config.toml
activation = "swiglu"
bias = "none"
lr_head = 0.00428
MLP neurons of a small language model. Each row is named by its layer, matrix (gate and up: input weights) and neuron, and shows model dimensions 64-159. Each number is 128 + 32 x the weight over its row's rms, rounded and kept within 0 to 255. A neuron's up and down rows have the sign that makes its largest values positive.
Before each neuron's rows, "fires on" lists the tokens most often at its 100 highest values on Wikipedia text that the model never trained on.

fires on: " ", "\n", "1", "k", " K", " ("
L9.gate204 [127 149 121 105 201 178 169 151  85 137  81 128 142  73  83 117 186 128  95 199 148 166 120 111 213  98 130 157 148 109  99 170 122  94 138 140 141 148 165  96 128 109 108  83  85 134 123 133 142 150 191 117 130 119 125 108  66 132 126 183 177  86  99 160 139 135 167 141 167 139  79 104 122  98  97 158 142  83 138 176  44  93 110  90 112 101 152 102 109 157 142 105 162 134 181 119]
L9.up204 [152 135  84 167 130 182 166 108 151 176 119 100 133 117 125 107 131 141  62 143 131 133 135  65 163 102 175 151 128 168 124 163 152 135 150 126 137 124 158 141  80  83  74 154 159 147 124 117  96 185 163  81 123  89 123 143 127 144 126 117 181 173 200  98 132 130 117 114  73 158  69 154  91 120 145 164 203  66  51 179  95 140  93 105 144  76 141 148 149 111 123  98 162 193 146 117]

fires on: "0", "-", "9", "6", "7", "4"
L9.gate384 [124 145 177 167 157  96 119 162 112 140  92 120 103  93 123 145 166  75 116 110 123  92 117 104  79 118 105 137 186  66 154 158 147 189 102 127 166 107 127 103 123 112 120 172 124  89 125 127 110 158 124 140  81 165 104 155 150 119  76 161  74 169  96 100 103 135 117 148 130  73 184  33 124 125 188 156 108  89 132  90 110 145 175  93 124 184 136 106  56 170 177 125 156 130 155  99]
L9.up384 [137  76 178 130 132 146 135 171 112 123  54 170 131 106 119 138  98  99 132 124 138 161 156 178  95  89 143 182 111 102 176  97 139 108 147 122 113 155 109 158 139 102 172 165  73 115 100 134  72 155 127 116 146 151 135 129  83 120 107  71 143 145 149  99 111 105 121  87 101 149 154 145  97 105 113 168 157 176 153 123 162 178 135 176 213 128 140 116  98 153 161 114 130 112 100 108]

fires on: " of", " on", " what", " as", " in", " along"
L3.gate468 [164 111 161  78 132 128  90  93 109 103 135 127  93 141 120 152 131 123 109  74 178 111  87 121 113  78 115 168 118 101  81  77 128 123 187 163  87 167 102 100 160  87 133 168  99 147 125  90 137  81 122 132 185 130 134 135  74 151  85 126 167  84 130 143  55 155 152 141  75 147 109 137 149 160 194 123 148 104  98 124 114 125 162 109 159 127 114 108 107 114 187 153 141 186 125 148]
L3.up468 [ 98 103 180 114 121  96  58 114 110 141  93  87 164 155  69  99  99 102 223 131 127 165 126 186  96 113 143 117 129 140 185 157 141 133 180 205 160 135 117 111  71 140 128 143 121 148 147 165 122  79 131 117 107  91 179 162 148  77 116  99 160 138 139 153 112 112  89 127 159 123 145 188 153 114 188 172 130 122 142 133 149  71 149 150 129 199 116 164  46 140 136 100 158 102 143 155]

fires on: " more", " most", " Top", "o"
L5.gate330 [104  31 144 111 142 161  94 108 103 103 126 105 156  75  65  77 104  88 151 155 118 122 123 118  94  84 164 123 148  79 101 158 166  99  92 123 181 106  63 109 145  86 113 139  79 127 145 157 131 138  99 140 122  99 104 169 147 150  70 175 155  80  72 145 135 113 146 140 131 109 157 169 105  86 175 107 149 118  65 123 114 124 100 140  81 127 178  41 125 145  92 166 162 105 149  83]
L5.up330 [151 137 122 120 189 125 117 143 130  88 147  79 165 135 126 135  82 118  84 121 198 104  71 120  94  98 135 171  88 130  95  77 109 150 101 139 128 140 112 148 144 135 145 193 141 134 187 187 163 119  94 159 126 155 162 164  62  99 116  99 137  93 178 182 162  76 166 133 118 119 177 131 140 106 114 103 171 176 150 175 151 186 108 115  97 209 157 124 125 134  85 154  97 157 105  83]

fires on: "n", " Russian", "American", " Chinese", " German", "ian"
L5.gate24 [ 60 139 119  97 130 152 140  80 131 147 108 162  63 102 148 114 143 167 182  97 173 102  88 216 109 106 136 147 104 158 153 111 134  98 147 121 115 111 127 174 154 171 100 114 115 130  90 138 138 110 140 132 151  99 163 139 193 106 111 125  73 222 102 121 130 134 129 144 120 143  98 145 149 156 149  92 136 141 106  95 134 103  94 180 134  80 127 129 115 123 135 138 136 148  89  83]
L5.up24 [120 137  88 132 131 115 203 123 139 174 101 121 137 138 105 135 140 135 117 124 122  88 163 122 171 150 154 165 160  95 147 140 160 116 154 109 128 127 173 168 169 153 125  78 108 166 177  65 120  76 161 190 136 146 161 103 115  98 161 144 160 151 102 150 100 117 153 116  93 113  93  98 123 107  98 140 147  48 163 109 148 129 139  85 119 127 142  81  83 164 117  99 100 117  86  89]

fires on: " |", " at", " from", " in", ",", " the"
L9.gate483 [112  61 153 217 158 123 118 127  93 149 150 117 117 100  91 105 139 104  88 155 117 125 163 151 130  77 141 115 109 155  95 148 207 186 150 142 162 119 120 142 176  77  97  87  53 148 154 131 157  89 129 145 185 170 115 101  74 130 116 181 105 114 132 157 124 113 135 164 149 105 170  96 150 112 183 109 154  66 134 170 116 162 144 101 153 129 168 132 162 139 133 158  87  53  97 136]
L9.up483 [136  68 107 151 100 124 107 137  98 146 111 177 127 167  73 106 129 155  61 110 116 106 112 189 139 200 166  79 143 131 155 160 122 134 144 149 145 142 116 209 146  54  67 109 104 132 131 101 150 170 144 144 163 191 193  88  89 152 132 171 165  83 147 121 111 108 180 171 152 142 112 125 170  96 113 105  95  99 118 120 165 114 102 134  98  89 164 114 111 113 118  60 101 128 124 138]

fires on: " this", " the", " that", " following", " That"
L5.gate321 [102  77 147 173 107 130 127 175 139 121 138  82  69 184 115 148  93 109 117 155 127 146 160 173 148 132 160 122 194 138 140 124 170 140 115 130 150 121 139 162 192 126 148  93 120 199  80 168 144 130 151 135 132 150 131 146 102 165 106 129 111 129  83 195 156 133 160 136  92 193  95 113 151  87 108 165  66 164 165 199 128 203 108 103 112 138 197 175  65 182 115 173 106 108 204 119]
L5.up321 [ 91 161 129 121 131 165 107 138 151 176 160 163 169 148  85  97 180  86  88 104  92 138 111 138 138 104 139 125 158 126 140 157 189 153 167 138 194 165 141 124 184 165 122 135 110 113 165 164 115 101 111 142 102 130 128  94  99 129 106 119 145 159 113 171 104  71 159 114  89  78  90  82 134  62  78 111 120 165 173 124 124 151 110 161 117  77 215 121  75 185 122  89 119 164 137 124]

fires on: "1", "–", "2", "."
L9.gate500 [160  65 123 178  93  77 112 168 147 114 122 124 132 166 123 123 105  90 155 140 121 149 128 140 109 118  93 134 154 108 160 162 149 134 107 118  79 138 153 110 130  73 102 105 125 159 109 159 111 120 164 130 113 153 116 112 176 141  76  79 150 116  76 124 104 138 174  96 167 173 104 173 102 134 101 183 163 177 128 187  82 151 185 105 127 164 165 103 100 146 122 177  77 141 106 141]
L9.up500 [154 150 157 126 131 142 128 148 149 106 115 121 118 130 114  64 147 125 105 102 127 135  91 152  98 166 115 148 167 128  64 110  83 128 125 136 146 133 158 118 139 113  95  86 144 146 119 164 167 162 147 166 135 121 163 147 183  63 106 125 163   5 125 115 114  80 148 140 174 128  76 134  42 137  94 163 140 162 151 143 153 116 128 123 130  92 156  82 133 138 130  95 155  93 111 150]

fires on: ",", " (", ";", "),", ")", "\","
L9.gate199 [127  69 149 135 117 115 143 155 115 122 175  87 176 145  58 139  95 148  88 139 150 112 138 113 154 171 135 157 111 104 121 143  42 130 141 104  69 138 120 150 213 140 146 109  73 143 177 145 119  89 128 108 113 167 132 118 137 131  61 163 196  61  64 128 167 165 199 155 151 146  83 141 104 149 138 142  69 140 103 180 161 110 119  71 110 172  98 173 110 139 115 146 115 119 124 107]
L9.up199 [116 106 172 154 171 107  79 138 127 143 112 113 152 114 152 158 150 132 125  91  90 157 109 195  71 115 120 100 156 116 179 162 103  80 134 149 125 122  95 161 149 182  81 164  75 165 158 103  77 111 156 147  99 161 165 138 145 103 124 146 182  85  70 110 167 113 122 146 179 119 144 132 121  82 124 104 107 120  87  78 140  92 144 133 110 170 169 104  68 126  68  96 129 161 113  91]

fires on: "or", "er", "s", " company", " club", "r"
L3.gate177 [ 97  64 165 152 131 149  95 139  93 145 172 166 122  82 130 161 166 162 146  69 142 143 103 179 136 142  97 155 128 150 100 136  70 137  94 145 102  99 166  81 103 135 174 164 111  87 140 223  48 121 133 138 147 145  76 117 175 115 124 196 107 101 112 107 109 175 128  96 103 161  96  78  70 131 150 100 112 136 120 107 119 195 143 114 127 112 174 110 123 196 197 169  52 134 115 108]
L3.up177 [123 126 104 122 117 125  56 104 138 120 111 184 118 133 179 114 120 135 144  92  73 141 143 147  70 145 108  76 107 135 135 118 148 157 111 101  90 103 133 103 116 150 160 129  98 139  93 119  66  69  72 109 103 129 142  80 138  90 139 131 115 176 115 124 126 146 101 141 137  93  66 164 176 119 143 108 126 174 123 116 110 175 135 172 155 113 111 114 198 127 145 134 108 144 132 167]

fires on: "9"
L3.gate409 [ 83 131 115  86 133  42 110 184  95 147 106 118 161 117  96 103 103 175 135  56 166 105 125  78  72  77 119 162 174  98  87 197  65 149 135 131 147  96 119  96 124  79 112 131  85 193 107 143 155 134 182 118 122 141 137 153 100 137  84 143 132 188 153 143 125 113  70 138 108 119 146 124  81 132 181 143 115 101 111 101  96  73 182 132 135 117 130 182  71 161 118 118 139  88 120 102]
L3.up409 [141  89 176 174  90 135 154 175 129 105  66 133 171 142 147 108  77 139  85 145 143 134 130 149 146 104 115 148 176 110 184  64  93 105 125 120 147 163 111 135 165 118 137 131  54 102 166 100 184 105 192 117 158 128 167 145 131 154 120 126 124  72 129 130 143  99 201 131 114 142  78 119 149  98 168 157 114 170 131 134 118 127 181 153 155 139 150 197 146 159 119 119 138 230 148  94]

fires on: "1", ")", "2"
L8.gate145 [136 122 127  67  97 149 181 151  44 120 149 146 125 151  90 146 149 132  71 169 143  91 102 114 150 110 124 154 128 131  70  94 114 141 124 129  90 101 109 179 107 160 109  65 102 104 128  88 103 162 144 184 169 108 166  83 134 166 164 155 174  66  99 165 152 107 137 175 137  84  85  74 147  99 114 126 112  86 150 135 100 113 108 100  94 131 142 118 105 126 165 118  94 124  93 157]
L8.up145 [ 66 100 111 176 154 103 191 111 180 129  85 145  61 123 134 200  78 132  85  94  63 161 153 146 144 107  88 141 127 114  95 129 114 137 101 182  80 116 105 167 128 185 130  98  79 155 158  77  72 106 154 111 154 135 170 135 139 157 122 132 100 158 143 133 142 146 123 139 154  68 102  97 141 125 158 159 166  69 104 175  74 108 129 110 157 174 180  85 111 136 120 167 141 158 113 115]

fires on: "N", " ft", " same", ":", " of"
L3.gate79 [159 102 204 137 100  97 217 126 144 150 155 116 121 144  87 185 173 143 130 132 131 175 115 117  92 109 103 165 137 113  84 112 166 160 145 146 101  89 116 165  96 129  83 147 110 100 132 226 105 138  98  81 119 106 121 127 158 150  84 127 166 146  68 118 142 135 189 169 142 174 125 162 124  93 127 127 120 181  87 104 132  94  97 214  65 136 132 149 189 122 160 163 134 116 139 168]
L3.up79 [170  99  60 172 127  96 219 165  79 113 161  81 105 136 105  91 163 119  89  96 144  99 123 148 127 163  79 108 115  88 130 109 142 129 121 144 152 104  93 127 170 118 103 116  68 140 161 170  69 176 165  92  93 133 136 119 168 173  88 125 180 150  33 104 119 170 110  98  88 132 101 149 120 151  97 121 112 115 128 140 136 158 121 155 124  78 169 132 155 135 138 153  96  89  85  58]

fires on: "9", " season"
L4.gate118 [130 151 159 140 105  60 127 163  61 107 153 160 157 130 146 139 126 107 133 101 121 114 164 142 132  96  78 190 131  88 152 115 103 125 144 105 181  73 152 111 146 163 152 119 179 170  66 122 141 136 178 134 142 113 141 127 132 113 112  46 168 111  80 158  94  80 133 139 169  96 133 143 135  86 162 153 162 203 126  63  83  92 202 112  85  93 151 135  78 198 156 102 111  64 138 136]
L4.up118 [158  77 123 182 112 121 108 108 121 100 109 189 148 196 163  85 100 121 119 133 106  97 105  92 117 118 141 140 158 106 167 109 149 147 139 133 174  90 131 110 182 153 145 143  93  98 153 110 171  44 175 118 141 130 164  91  85 156 155 169 242 137 120 111  89 137 136 117 146 135 135 132 103 117 153 178 112 150  81 171 139  93  95 144  86  76  98 117  94 132 130 113 141 140 140 117]

fires on: "o", "N", "ly"
L4.gate371 [167  94 137 115  68 145 162 100 127 126 113 157 149 103  89 102 174  98 120 179 180 129  92 136 105 145 140 232 142 132  95 125 170 141 130 100 124 100 107 138 189 173  93 172  61 173 215 178 133 104 119 114 160 102 125 121 155 160 149 137 164  88  67 149 102 163 159 159 133 113 148 172 133 135 133 106 100 107  65 173 161  67 110 190 178 184 103 106 132 155 138 130  99 149 170 113]
L4.up371 [166 108 140 103  91 128 116 157 135 107 170 125 158 175 125 134 110  83  79  69 120 144 100 121 122 149 138 111  77 195 139 105 113  91 218 182 119 148 121 144 121 139 148 162  97 113 142 114  88 100 146 119 162 160 130 154 115 131 124  73 165 120 158  93  87 170  97 149 150 108 154 135 115 148 153  95 118 171 132 149 138  99 178 118 133 177  74  86 148 140 124 132  92 108  57 101]

fires on: ",", " and", "-", " |"
L9.gate74 [115  86 124 186 137 120 171 104 113 120 111 125  95 102  79 138  99 138 104 174 150  80 154 173 117 198 168 171 152 107 145 138  81 133 155 187 178 121 139 119 122 137 121 129  65 119 173 114  79  83 157 168 174 153 164 149 136 176  74 155 144 120  94 124  99 138 137 111  92 157 166  86  96 111 137 147  93  80 105 180 109 133 107 108 150 113 121 124 104 132 105  90 166 111 180  93]
L9.up74 [133 108 127 166 118 136 172 114 122  80 128 150 160 107 110 115 152 157  99 170  98  67 143 108 138 144 216 152 218 127 102 112 125  96 177 173 160 148  70 150 141 146  68 131  91  87 146 138 110 124 121 110 186 153 174  76 122 113 130 185 178 106  76 126 134 114 160 135 131 140  80 127  62 145 103 130 132  84  80 147 188 108  99 146 167  95  81 117 135 150 114  81 188 146 143 106]

fires on: "9"
L3.gate370 [113 161 138  86 128  92 141 177  57 102 110 124 137 138 100 121 132 144  92 103 155 108 139  75  92 155 159 128 178 119 113 166 100 145  70 159 125  75 144  91 150 141 131 118 141 183  72 167 118 104 171 113 147 168 153 128  85 111 117 137 147 131  65 142 147 146 111 167 169 113 147 149  97  90 141 130 124 169 165 113  79  72 169 119 125 124  99 161  84 123 140 108 112 110 137 134]
L3.up370 [124 130 175 122 102 119 157 150 128 112  81 139  89 140 138 125 166 121 141 133 158  79 159  90 157 213 138 145 145 106 149 146 126 111 175 140 129  71 151 145 130 134 141 102 107 124  89 161 148 116 184  40 117 162 164  96 143 134 131 114 201 121 114 105  90  88 189 105 139 122 135  70  51 141 115 188 149 173 133 126 117 118 137 168  88 117 124 212  72 150 182  90 115 144 209 147]

fires on: " on", " In", " in"
L9.gate175 [ 92 126 171  97  88 110 152 138  97 136 135  95  67 140 150 115 113  82  86 121 182 115  88 189 125 107 165 143 156 120 118 217 145 137 109 158 117 114 151 155 106 180 136  99 126  87 126 178 139  45 138  81 176 113 118 113 106 168 140 179 103 134 146 202 116 134 148 182  94 108 219 127 206 190 142 137  72 120 160 178 127 129 132 180 142 115 169  98 101 156 182 122  81 108 101 138]
L9.up175 [197 138 130 121 127 147 140 115 109 193 129  96  49 184  73 192 107  96 126 129 180 153 121 151 100  77 147  91 133 158 188 158 104 101 116 121 183 191  82 153 154 116  92 122 128  96 154 128 171 114 109 140 133 146 133 141 103 100  83 153  78 153 131 141 122 104 130 166  49 127 141  82 161 110 100  98  96  99  85 109 142 117 112 150 161 125 131 126  86 200 160 143 142 112 174  89]

fires on: " and", ",", "0", " –"
L9.gate318 [144  86 145 159 131  90 122  92  96 160  75 124 147 117 118 141  62 143 158 147 153 136 188 175 134 177 114 164 170  80 117 131 130  99 122 126 130 137 134 142 172 120 112 153 160 117 197 116  92 179 185 109  94 101 150 180 154 179 119 150 138 121 105 114 120 142 130 145 121 165 135 173  78 108 107 121 113 126 113 151 169 127  75  76 144 149 107 174 151 199  90 117 143 137 175  79]
L9.up318 [165 173  64 130 147 164 174 141 129 100 103 183  68 104 166  99 183  83 168 176 128 154 159 109 188 130  41 196 141  95 177  94 102 101 140 190 136 112 114 140 146 186 115 149  73 152 140  98 113 145 112 198 157 111 160 103  54 120 133 138 122 138 155 120  67  80 134 133  76 127  94 154 162  85 144  92 182 135 137 115 106 144 130 100 158  85 110 103 106 132 143 111  88 106 102 133]

fires on: " not", "ly", " and", " Or"
L4.gate219 [138  93 160 170  97 125  99 180 121 159 117  79 109 106  94 104 119 187 124 127 152  52 135  87 107 139 116 139 134 137 119 127 116 151 191 106 177 106 158 100 162 201  70 115  52 166 147 154 157  74 163 120 170 150 130 124 120 116 109 179 163 147 139 132  92 155 134 132 129  73 139  98  72 100  58  73 115 129 141 183 185 115 138 189 190 180 132 132 125 149 122 109 127 160 130 135]
L4.up219 [185 141 170  96 121 143 137 127  95  90 167 104  84 136  59  96 113 163  29 118 172 111 127 161 162 117 114 126  80 121 104 143 166  91 155 108 129  99 134 130 160 106 146 177 101  91  90  66 103 128 169 137 106 147 138 125 118 177 163 107 117  89 149  91 145  96 115  49 154 134 173  78 117 148 102 116 137 129 154 147  68 125 161 117 141 131 143 156 130 104 104 142 223  52  95 102]

fires on: "1", "9", " ", "2", "8", "0"
L9.gate432 [120 172 125  83  81  67 113 122 111  98 168 101 118 107 109 128 133 120 164 139  98 169 146 163 141 160 117 114 140 110 146  98  98 149 146 127  34  75 143 144  98 179 109  89 145 127 161 148 138  84 164  96 126 119 147 116 126 126  92 115 134 144 113 161 120 104 145 136  68 106 170 117 132 109  89 130 115 139 129 147  44 122 215 123 131 129 114 133 134  69 165 107 109 147 176 152]
L9.up432 [103 143 122 132 101  65 172 116  87 102 135 141  66 111  93 159 118 136  94  92 160  81  82  93 199 128 109 182 113 141 152 123 117 132 136 127  73 161 139 175 121 121  98 114 108 127 134 180 141 118 168 129 115 122 166 165  83  57 149 110 122  96 149 172  88 135  98 116 106 140  94  71 118 191  91 122 109 197 124 131 107 137 101 204 194  92  83 137 130 134 112  88  74 114 163 166]

fires on: "ang", "o", "ing", " Kong", "ki"
L4.gate120 [123 110 136 135 109 166 167 168 110 157  93 171  86  78  88 141 171 119 115 149 146 169 103 138 139 135  81 242 147 168 130 121 219 134  95 176 156 107 148 152 185 106  74 128 168  63 116 138 159 163 188  91 163 137  91 154  72 131  99  98 163 142  89 165 146 142 133 122 136 108 165 148 107 106 146  68 122 110 148 147 115 135 118 137 126  92 101 163 152 185 169 117 112  83 114 123]
L4.up120 [142 139  91 165  60 141 141 150 126 111 125 118  94 122 149 150 116 124  74  93 153 157 107 144 143 174 116 151  98 147 137 116  96  99 111 132 127 194 154 106  80 135 149 166 149  54 189 157  24 111 221 116 223 150 135 120 124 154 140 134 130 142 152 109 149 132 154 160 136 109 163 133  71  90 157  83  82 114 146 148 140  77 115 144 156 113  99 186 111 119 129 142  68 167  89  83]

fires on: " the", " The"
L5.gate70 [165  97 164 144 174 102 125 150 120 165 123 116  94 114  32 145  52 177 121  86 147 145  74 179 158 117 140 120 153 139 103  91 154 140 185 149 158  77  93 142 210 159 134 181 120 168 149 180 141  93 131 142 130 130  81 135  92 160  95 151 138  76  91 159 186 108 197 134 152 129 124  74  98 170 149 160 110 112 143 126 161 174 138 115 106 150 137 116  57 187 136 171 128 147 109 135]
L5.up70 [165 181 148 139 144 127 101  80 190 148 137 121  83 159  92  86  64 114  89 158 151 140 123 136 166 157 137  58 188 160  98 108 116  79 170 131 164  49 105 169 156 181 150 153  98 116 144  82 116 125 147 183 121 125 119 139 132 108 151  63 160 110 162 130 130 124 130 130 160 107 110  90 155 134 142 114  70 125 199 139 121 162 124  82  84  84 125 145  81 103  96 179  90 113 133 150]

fires on: ",", " |", "2", "1", "7", "6"
L9.gate466 [172 129 195 151 141  85 140 135  86 178 110 125 109 122 100  81 131 141 123 131 142 133 159 102 125 127 141 110 103 100 107 142 168 194 172  96  62 122 119  72 120 106 150  95 117 116 149 107 127  83 157 151 119  94 133 122 103 119 129 131 114 165 108 144 173 127 110 129 110  66 150 134  69 153 141 119 151  69 133 141 141 126 206 104 137 168 142  60 204 124 141 124 154 124 131  78]
L9.up466 [148 136  83 102  72 115 167 171 164 149 140 143 120 170 145 103 128 184 171 147 130  78  99 109  90 124 121 117 167 109 164 128 115  97  96 127 113 157 170 161 149  84 111  71 108 146 120 137 170 201 109 140 201 139 164  94 163 135 102 139 132  63 170 117  96 105  93 112 174 104  51 123 148 159 112 130 129 167 102 142 150  95  95 157 176  99 177 177  78 155  88 132 104  98 184 150]

fires on: "–", "0", " ", "\n", "-", "inomial"
L9.gate156 [136  79 175 201 133 135 169 156 152 151 158 122  78 199 122 103 144 124  86 215 107 124 123 119  89 129 112 172 117 106 119 174 168 120 106 118 148 107 115 131 210 142 133 106 130 143 136 204 107 162 163  89 126 148 182 122 169  48 126 139 136 130  88 120  93 218 117  98 141  73  90 129 106 131  73 154 133  95 138 126  78 154 156 118  97 121 177 105 150 111 153 141 160 162 126 127]
L9.up156 [150 129 109 134 132 128 123  74 154 201  99 110  90 127 142  98  65 138  97 128 112 161 175 124  75 117 126 143 142 115 145 154 118 115 116 132 172 111 147 143 149  94  92 168 114  97 192 181  98 135 197 143  99 124 115 127 158 158 126 157 151 121  75 101 187 140 125  85 102 104 132 107 149 209 119 185 185 134 122 137  99 187 117 146 135  88 183  84 150 136 127 122 137 106 120  99]

fires on: "s", "ra", "na", "port", "er", "ic"
L4.gate360 [178 126 173 167 118 139 140 118  90 120 153 161 154  95 129 125 162 124 131 110 127 185 142 167 143  77  74 165 133  98 133 143 106 120 126 100  85  98 129  87 161 190 102 200  95 100 109 127 132 165 124  91 194 147 104 134 174 127  72 189 127 147  81 178 138 122  87  97 143 142  64  71 117 148 128 137  94 144 119  99 119 103 177 145 156 155 102  72 143 175 138 145 107 173 123 137]
L4.up360 [ 81 131 132 110 136 102 148 190 105 102 102 126  97  87 108 154  63 143 118 127 115  95 104 158 134 142 108 103 144 123 112  90 169 187 149 148 124 122 135 134 126 130  86 119 100 156  71 113  94 104 127 136 108  99 178 138 151 143 147 165 173 123  88 152 131 118 140 114 130 175  40 166 102 132 134  97 127  75 129 121 159 157 157 155 110 168 195 119  88 202  82 148 103 153 107  75]

fires on: "1", "8"
L9.gate260 [116 126  61 129 159 114  89 136  99 116 141 150 127 178 123  92 181 133 102 124 122 114 193 129 151  83  91 185 166 131  83 106 132 128  57 127 103  95 157 115 107 113 112 141 110 169  99 139 142 122 149 167 107 121 136 156 100 127  84 178 205 105 101 156 141 187 142 146 182 131 101  95 126 179 151 151  98  73 159 148 128 126 182  96  97 178 159 118  88 166 188  97 134  79  88  99]
L9.up260 [138 142 148 166 114 141 173 179 160 127  99  92 150 160 103 193 129 128 102 116 165  61 116  97 128 124 131  97 160 107  92 114 105 131  76 193 188 102 108 145 159 154 179  80 109 102 156 134 165 103 147 162 169 118 147 124 162 138 199 132 146 117 143  77 108  81 185 192 134 115 140  94  72 140 134 168 116 103 106 154 114 120 119 124 115 123 155  56  88 173 115  86 121 127 145 185]

fires on: " on", " in", " under", " at", " along"
L8.gate404 [157  63 121 127 116 131 119 128  81 146 143 163 134 143 109 151 146 145 147 140 179  96 101 119 109  64 185 134 178  66 139 104 137 138 172 184 103 101 141 160 162 152 137 146 130 141 147 135 184  58 151 120 134 113 146 167 139 175 141 158 112 138 130 118 139 140 152  96 105 138 150 114 176 159 167 184 130 116  76 140 155 187 144 107 112 149 146 116  69 102 130 172 136 109 108  55]
L8.up404 [118  66 119 156 162 115 163  76 125 153  86 130 131 171 104 186 126 133 104 153 112 150 176 153 104 110 158 131 136 147 174 165 115 142 166 171 108 160  84 180  79  93 162 130 117  97 145 178 165  95 126  92 123 115  83 122  84 133 108 112  89  89 208 167  94 126 145 109 127 166 168 164 158 168 100 142 112  97  81 158 163  82 127  59 109  86  98 127 137 116 125 179 115  95 161 120]

fires on: "th", "-", " end", "\n", "Early"
L8.gate397 [100  76 217 144 137 176 134 135 112  84 162  98 114 148 126 107 100 136  86 160 124 127 127 183  90 111 158 150 192 123  87 122 202 183 118 134 153 103 156 110 123 116 153 116 165 160 135 153 106 101 148 137 164  89 171 172 143  80 112 152 153 132 145 144 110 163 140 147 155 117 142 130  61 121 102 172 151 117 167 152 149  65 120  80 173 105 172 131 125 126 187 115 105 118 133  99]
L8.up397 [ 71 128 125 110  97 174 111 124 147 120 131  70 115  89 122 156 138 107 130 103 129 133 143 116 120 144 118 137  54 135 197  58  79  68 147 152 172 159 143 175  94 149 149 183 209 186 172 179  87 115 105 107 152 131 127 143 137 189 119 153 166 166 107 132 136 128 144 122  89  89 212  84 134 102 183 180 173 120 122  92 164 182 135 108 189 137 171 151 126 134 162 111 140 160 140 113]

fires on: "a", "e", "0", "4", "3", "ri"
L8.gate255 [ 96  96 111 127 119 101  79  92 123 148 128 163 139 123 157 204 157 112  96 145 148  98  83 133 143 129 179 164  99 106 151 131 162 156 195 106  94 147 125 178  85  87 117 147  65 121 123 123  87 183 141  74 151 160 128  92 157 154 156  99 208 115  79 156 109 140 153 148 130 184 170 119 108 106 122 142 137 112  50 145  87 152 103 121 160 159 124 125  71 126 151 122  91 151 112 134]
L8.up255 [149 164  73 125  92 133  68 104 110 109 114 110 143 166 131 207 162 179 170 159 144 111 147  46 152 191 131 141 187 121 101 101 115 158 138 115 113  97 142 149  94  92 117 163 192 129 141  79  42 202  71 124 114 111 177 142 164 170 117 147 141 140 112 143 176 110 121 166  91 148 137 167 156 120 120 183  84 131 166  90 137 155 158 177 139 166 156 145 134 109 156 142 107 145  90 111]

fires on: " the", " from", "The", "the", " The", " by"
L4.gate212 [144 107 174 132 143 112 139 140 142 149 163 137 132  99  92 128 103 111 177 155 141  82 128 170 124 129 107 115 187 137 133 150  97 105  97  93  96  85  52 121 155 146  72 158 107 123 124 151 154 139 134  98 132 127  86 153 128 114  91 122 137 130 153 207  99  83 154 147  81 175 146  80 179 145  90 140 106  95 130 166 147 179  99 114 183 147 134 122 101 163 134  99  87  75 112 154]
L4.up212 [168 136 163 158 129 113 179 124 174 168  88 137  99  78 105  92 101 137 136 217  90 127 115 140 152  91  96 145 169 142 137  80 105 121 115  85 121 100 104 104 170 149  88 178  91 153 130 128 142 110  85 142 134 128  51 104 145 115 132 130 143 139 166 174 152  33 161 106  95 137 147 134 146 139 150 167 124  99 168 182 171 128 159 179 125  77 187 160 119 129  80  96  85 145 131 105]

fires on: " for", " of", " on", " in", "tra", " that"
L5.gate80 [ 57  88 102 125 145  90 139 176 147 150 111 171 136 139  66 122  71 150 158 173 141 113 135 172  53  67 128 181 135 120 143 161 158 125 176 185 126 140 142 154  98 125 143 144  92  81 148  95 126  98 170 106 130 146 123 157 152 117 164 147 179 185 137 127 138 176 135 143 138 146 170 170 179 128 184 125 100 140  97 115 113 174 150 135 123 127 144  48  64 164 133 114 155 157 136  85]
L5.up80 [129 167  60  68 108 157 143  96 188 176 112 117  99 120 120 144 112 105 176 119 143 145 157 107 150 122 176 170 108 130 161 158 113 134 212 124 196 156 129 157 148 115 115 111 110 130 178 121  84 137 153 168 113 150 143 133 201 144 146 170 167 117 126 190 151 132 140  95 137 167  54 154 123 123 187  89 151  93 114 156 115 159 144 114 131  91 100 114 118 156 104 185 145  98 135 105]